Part of a small language model's weights.
Size: 22 layers, width 256, 4 heads of 64, MLP 1024 tanh GELU, vocabulary 8192.
Training: a variant of Adam for these matrices, 9482 steps.
MLP neurons of a small language model. Each row is named by its layer, matrix (up: input weights) and neuron, and shows model dimensions 0-127. Each number is 500 + 25 x the weight over its row's rms, rounded and kept within 0 to 999. Numbers have three digits each.
A block is one neuron, or neurons of one layer that tend to fire together. After each block is what it responds to, as a language model described it from the Wikipedia text at the highest values.

L3.up14:482520480491514508487478481471495494524494514495480488529478464490494500492512481444524574508492484488478501510471510496487506501484492518512525454494484491492477494520484489498506486495509513473508536511504525480564468475498560509550496493522481505505503521544484507518468529523501527551506513495493491537509494502550530479489550457486498525512524460499531486539518519487473544454493
L3.up36:533474501495509507512552499472490510459516520503480505495490455490483509487499494522456506506482489486514519451487506481516494532532488526488481494557513489489476514502546505490525518497492491489456465487515489486505482516508510493544532522505491509479527508496505511507487499524468504551493491532509476470443472490492507520447502465504503556524519542499545534427501536480489526493541
L3.up202:505511485459534501517524512483470514478501489505453506509518485521507538471508462457481494467496552501484477499473535494513515515455524533491471487513520467497433524494526518495535517484517512499492457489507478473490451531510564474499506501550481514468478518494504495494451489518517508540499467481473497503475483505521547492467535458480500539516517500493516487449518493476486542522510
L3.up382:469488540508531466466522491476513526515565512474496539457517500459515475491495504491451515478466513524503533524529478472480488522492485436481518500531505478531486522500505518495492512466506516496528504512496470527491552510521509538470492498510503464504511512528516498499450522490505500464509494511535477449444483541484482519506521470489476509496525544502526484496478476473524447489468
L3.up499:519543534489482507523505509453509458494480494444484503543506485514505522499522466520496543481478476497493531463487440496497501510444436511491504481510540521502511531478509509521524538492525495487459485526500554518475444493508546502526496506510516515509519506486447487460502527491461495544500550484507483509526483468496481482509494492520484522504498501553519475487486502469526511478533
L3.up648:521481481521478550486510508504477496495528482505493510503538489494465503486492447476436525511518497509518512509484514492467486497468448522500480483485485494517455493527490543463492521500500484477506543514501504463544490515468553479548494523534503506461497518524492462456456519508486502548510476520496496499498515495506525462513522492482500529514546467498531516542525536450503503506505
L3.up853:453491486508521471488515529458512499502497454529453509469518490490515535500504498444522526495524496499478528524450516489493478507446480495511449481518469491495481513503525501525527494526530529461468499503479517518513440548484495465544456519510498497523513519522483509497506468482469540538511503486494509508484507521510515495499504538521473508539491516484471502503514525479508486481502
L3.up969:504472516481562498513523458472490475490488486482450499502477477515485519477506481454473509522506494494497514551512505482469504467515473480493469486522498499495443460502459466467542495516504504491488509491529506481523489514487534494515483522530520482554499495521525496464485499486484495526508501532510505501506516486484508470526539514495483476517475472516486479499534535467456544492507
Responds to: Sports table cells

L10.up107:502522511515546542475528468495489494504471505512535487488510467470518495472515506519512552505482517505513463497465475494512487511508542508499509505488539490511495483489526563482503542527503519493468522496510520482469481517511473542464546517482477549505484516494507465468513490499468561510509490469512480495491524510498456542502486524497469505485483511484563474490516459434507517457504
L10.up186:531533538541498551543521475533482486504500533504540523518492479503478441473523522489506522517508528485484476487503512486515487545478525511479517496462491510470490482493503543493475502447513457504471501537497547491446459511493535470523470499475510526488484510509491508460506470477482531508533485453506505458508542497482432488553467534489481514490477502478557445483480488484496487516489
L10.up327:520520450494514505488501501500542485521462525474519487534510527465515467511507464477492553499453512510505504509485492507490476544456518463498524465484505496530473486501467505491461507508490474478498484516500502522457463509499560489520472498501476530515493503512489490522490483473477493517523465499513501479526520462503467493476526566515423514525487510464534465534473489450450476497476
L10.up457:503493514521535527507493441479493481494492515469508519514511507484513499480491475489473527480523518516517466478500489504509506520527462534485516505522557463463488497534494560511474516513495469515479474491507474480473518522518485497517526489512480528490474484494527531462512510497491573543515498502555503451492484521508512505499439496500512529513487507492545461533482503435494474498478
Responds to: Opening bracket after term

L12.up415:522539495505485514495517484536497451514484518536518444521491526477498499506531474473491526503505526505484493516516490499503466523481506515495499489478538492525483520495527526505450512555525468468481487470528539469439431512528575488530489512466470518489476507543466495483470509532494494544497550513494493508502502494491481487526484541506496499493446486503535505521495467491458494476513
L12.up894:509524531495529507466509501531495467497539491514518460506509489484503527499548512500461534519486566497505499510510510476505501513499465510491483516475462488489532492483482507483475501514538464455494497533535472494458512484534478522476435508503476508500493486499496482495488517493520502490501520486497442467517480495507490464547456502543487494478486489494471529513524517496449479491515
Responds to: Inside-parenthesis abbreviations

L12.up701:507518506498469518497569501494453478500531521501493479505489474500487536496536510553503513509510489528486512484518515485509496502526556506478501477483469480459431487461516489472505470448534536467488555544514506481513500502485493548529499469469526516479510499533456524451476525524466498547520491484496464499544532504476527479571460519520488502465507487523484537508501497500543501557480
L12.up858:476492491487466549508553485476498480500546530494450480501507524534480532459498509530514478529510483510505483463489489479460475491532526484509487483476483479511476506505502484526496479437526502486457538524520529483503447498465484505475524489475514537521507498532472499476499496464456466556511488506499471461512531482468502517522472485506473443461500499542534516512543521475523520506524
Responds to: Infobox field labels

L10.up212:489549484499524488488499510478542494528492502509478475504549463488480513464520475487454533514464554522476464496534473501484464511499566496516493457498541488467465509487509506479468480490525515474443507464493514482470515470505531429507478520486467509492488501477462480507505513488494511531512476480534468490514496484474506511525514512495483541502488458504471472488498497465493476453456
L10.up295:501536455469518530497463477447482488486476453490496483545499440532501509522505450506472532487535510467481539462536473503526466458489471545465500476515484504524509480495474524478483473467519542505492538549499507475511526471526497534527471500522510458519489523529495493539474544528506566559504523488469473482524517476499521528564504497501483486503480513486499527480494487521520469530474
L10.up538:459527518502491559503538509429524468506523535526472481483516481484460504502507476494498566514502486488495504499505480508493514489521449544501516493488500503479462466508484465438512485436535499515516460528493550472495500493477504489493513525499512467516539498517501507504461503470474497519531510454543503494531532503440532498474500522493459469470494507519517510537494522497523525513484
L10.up893:484504540507479490539507497485487475448534520468479494501551469472510504500500508515499491516507516480484572488474481497559486482479534545505520500503504491482488517522509537495541515520517533472455515494495550511477493545501504468546483492492504478485512486482516514495504474489475552540503483525535497484513511467525518518541534447548509489505490493520479452460543473491519463481507
Responds to: Structural header words

L10.up369:527531509502506537487510522482519494530468535510453507539523464495447477512498470461479545474461499495487509529456491503512515549479492491479506462528476499531473534512481501521488514491522481502475507470502534469499469520482535480505446506479545518514471492503471485439458512464420525529535480499486494460487501484491486499487509486463511526506484505543513465511525531489545498469507
L10.up487:485484483497510488523554509471488482487457509515458562501501458470520478509530510490496524493490464476487509492449481483490456501539516582472507475485502479514475490546524495477459492459513489502486506448513511509502511483504535505565487495515506503530485483469493471479459521496455488548547493511510466521544521457505540478550503483465463471515503482524507505491520505473514477530485
L10.up855:515487513484531525509542484454478492492486487508459461509525508478452513511515519483484533515505476487449512482528498507536478499473460527484503442521469543472476510499451534450528504496502540486463512468493521531497516500474481485519500502515497511481503538523505538553487464527476509532520477531533513499529528491461520503493486458485452492464507477523489515524493515479520495517467
L10.up967:443502490486531523526511479476461514488459531490456494524509498481507499498530515486497520509488478476501513470484482488515487503517489491473491509526509499467486439527476530499518484473522491463473493498524529519515477514473496527554557493493517520517517510472497545480482513505510517535524498526517488496541545463493534505525492472502484461502545515581492486534521490530491507529492
Responds to: Table row starts

L3.up308:527473488507492492524511501504489514504520526464532528478488494456542452501481509552541482504509479483500473490504493500522514483581539448520506494494476427479485492507488495486542470494520528488496507517488488507464498502536466550518579475482501520489482480520521509518519484469517526474533487500501493539535520464433503517494483509497472503515460512499510511506499475465463519550458
L3.up459:535483494492511512516497410509450491495514493481488454514510493470498469548504493511452488524548480485466501518513503519536467486471484513503501470513528517548494470494481534462523497547505503453505506494511505479500505510505451528486475494504451570521497520549484499499530519542504515543504493513523516525548541480481522512516506512498491504453506497473504481500550470477538513521469
L3.up465:505472520541487564520515508518451508510550489490499504490496490493492540467503489539509453506507505500495505469510488497518475530527476487493526541490531448461493497490473495440511500477520470491517512512513516509534479469480491508448520504534535496462529542503475495484470497513509494532520461500518466489511545533472496468462518498511487530483494507474489516479540480471532544500471
L3.up633:527501475502499551532493459509457527519504521433501468483486520496503514507512468530500521512507519525511503477519468487545498499481456453467476476484528493510510489475458487441455508486540478458506501530508542453486510505502484516439505519481505518467546505518509481501505530510469470510509492493523502526512521521475525511501519483509490529504485490511505497472542495480480538539467
L3.up776:503488520510509513468492504490484485494532502485492477464536461493529513521499491492496488490519530539497521518512490511510476482516514522504466471501501500454451489461495483497456472520512458484491505479510567478494541512490503498501515499514474517478497563540501522480518481546483494531527492505523477491537548464442572493486487493528445501469494489501506497466547521488505512511477
L3.up889:483491477507522542480510495546508486536489475505444437471514512478487509494537492490530447490536497540502501517472462457530553523457487517467500496542520469508447486454489477499454495519512497471483467481478539516513519487486541543504492494504514533475514524502494517453469453510476483509531487524497485499496480512446510490463513505521509509479502488533483541467508532456477527495482
L3.up931:537511472505474557493491457493463479502490494495458508456520459493508535477510510531499490500525492515509531499503476487525508490534516523497486504492486508511462485493456536477500465480523479485489538519495490456523500483471501546521553479512531508490496539515503486472500480535477475532510466526536477518524514486470565488485454481559468506479483487510473530486510520445494548521504
L3.up963:535546489513467536520485510470498487502492564474502501473516501462513509512496484535512478514523514515503519496484431493522504492488511535498532503552488498563494523442469501451532496524507507474478493469486521486487505462476490532501496517503511533477533479497443504479511489457511516535491521512518492533517509523506506521465462464509470502479469554519531493494448509508495517526505
Responds to: Infobox field labels

L3.up35:523535404507465488448461446504486517556508513504555476463497485511481505511498503547551476504512521512489466510512513495478502456476535482499500519529485501526544489479514540564495515507502493472518541497515485491522489484502469567493499475474497488485509492539512476498495446511477480519509515553503493490479463502523536512461490480499512530507489480503517554504529521516533498506523
L3.up95:510524506502462473474486495490487527531460456510524496463492500503492547517531506541493511474465486503502516483505483476510511507464478476474488480516520517543490487458493497516499531516506481482490481478503475525478463512490495530486512513527489486569519468495469513551504478531446484497482528508482490480507482484467513504495492514463489513474462517487470492490533508490492414483488
L3.up278:466507506523479484492506512460478488486480519474490502531534480497510484485512446541480495516489479499512503522549497492508489484471490483473534524479516493515464518500483501489520531515520528477509503525501524512486456549480479526547555507485484521457470507504485481473482521538472546528540490502541489500503522492512485514460444518538502519499516498501518517524537526508505481450505
L3.up421:511546484538570529458553475478448487528460464500521480444483481462495534488535491519486487505510529499511477488582503496499488487519485517489449478474512498525508439499505534528453514489500463489507498468521442478443479475471482538486482511480479498476514505481488453513496459520488526523492493509513485517537507528511504485535488502512480512487483521489496527502540469484543476521486
L3.up529:534556483501510488492503483464505462530457471477515478482508464481531474469494490520497524499446492507505495505534521495482478465515526492510496558481491492484510527476508525569534502501491542454524512467506481529492467504489474503507462493482488469521482490528502484450515484480474527510515515469507483507502490497525467499532468496499508494527482514536474569491529534501542498479498
L3.up538:540556474514474461498508486482505460512471482486514477501553498462492507508505509541502518499486498516488494487521491494491467477524531465500490503498502531514481473470514524522528516452482545439515470514511459503464479508502493526533508493441468485496502524545470503520496464533499501491503494516507479525491423517475505457499455530525496516533483492476521503509506514468524508490490
L3.up674:514474491547474507494503487518535493559437494491466533507489511486525495465502491496490494500537466505537454519530493486500499487498510528484513517502542494542475478462512555491480496525512491496488499498502507549489528512476493536503445475503527464514519504509515544527497488442491512546499492530530507464480553519514485512539493525475475516501455493481492535519473517487527489471509
L3.up984:486498511520572488501539491477466496505482497487439446517492494491505469494526498517475498534475476527485484472562483486552515518488532525477490503462480487519465485518512486457520498531537499497540461464504473484437552491459497536511531507538469556524508477487522494498505517516501551538509505519507512533477509532463535515504478487496478496503506457474470545503502509513473510484520
Responds to: Opening bracket and quote marks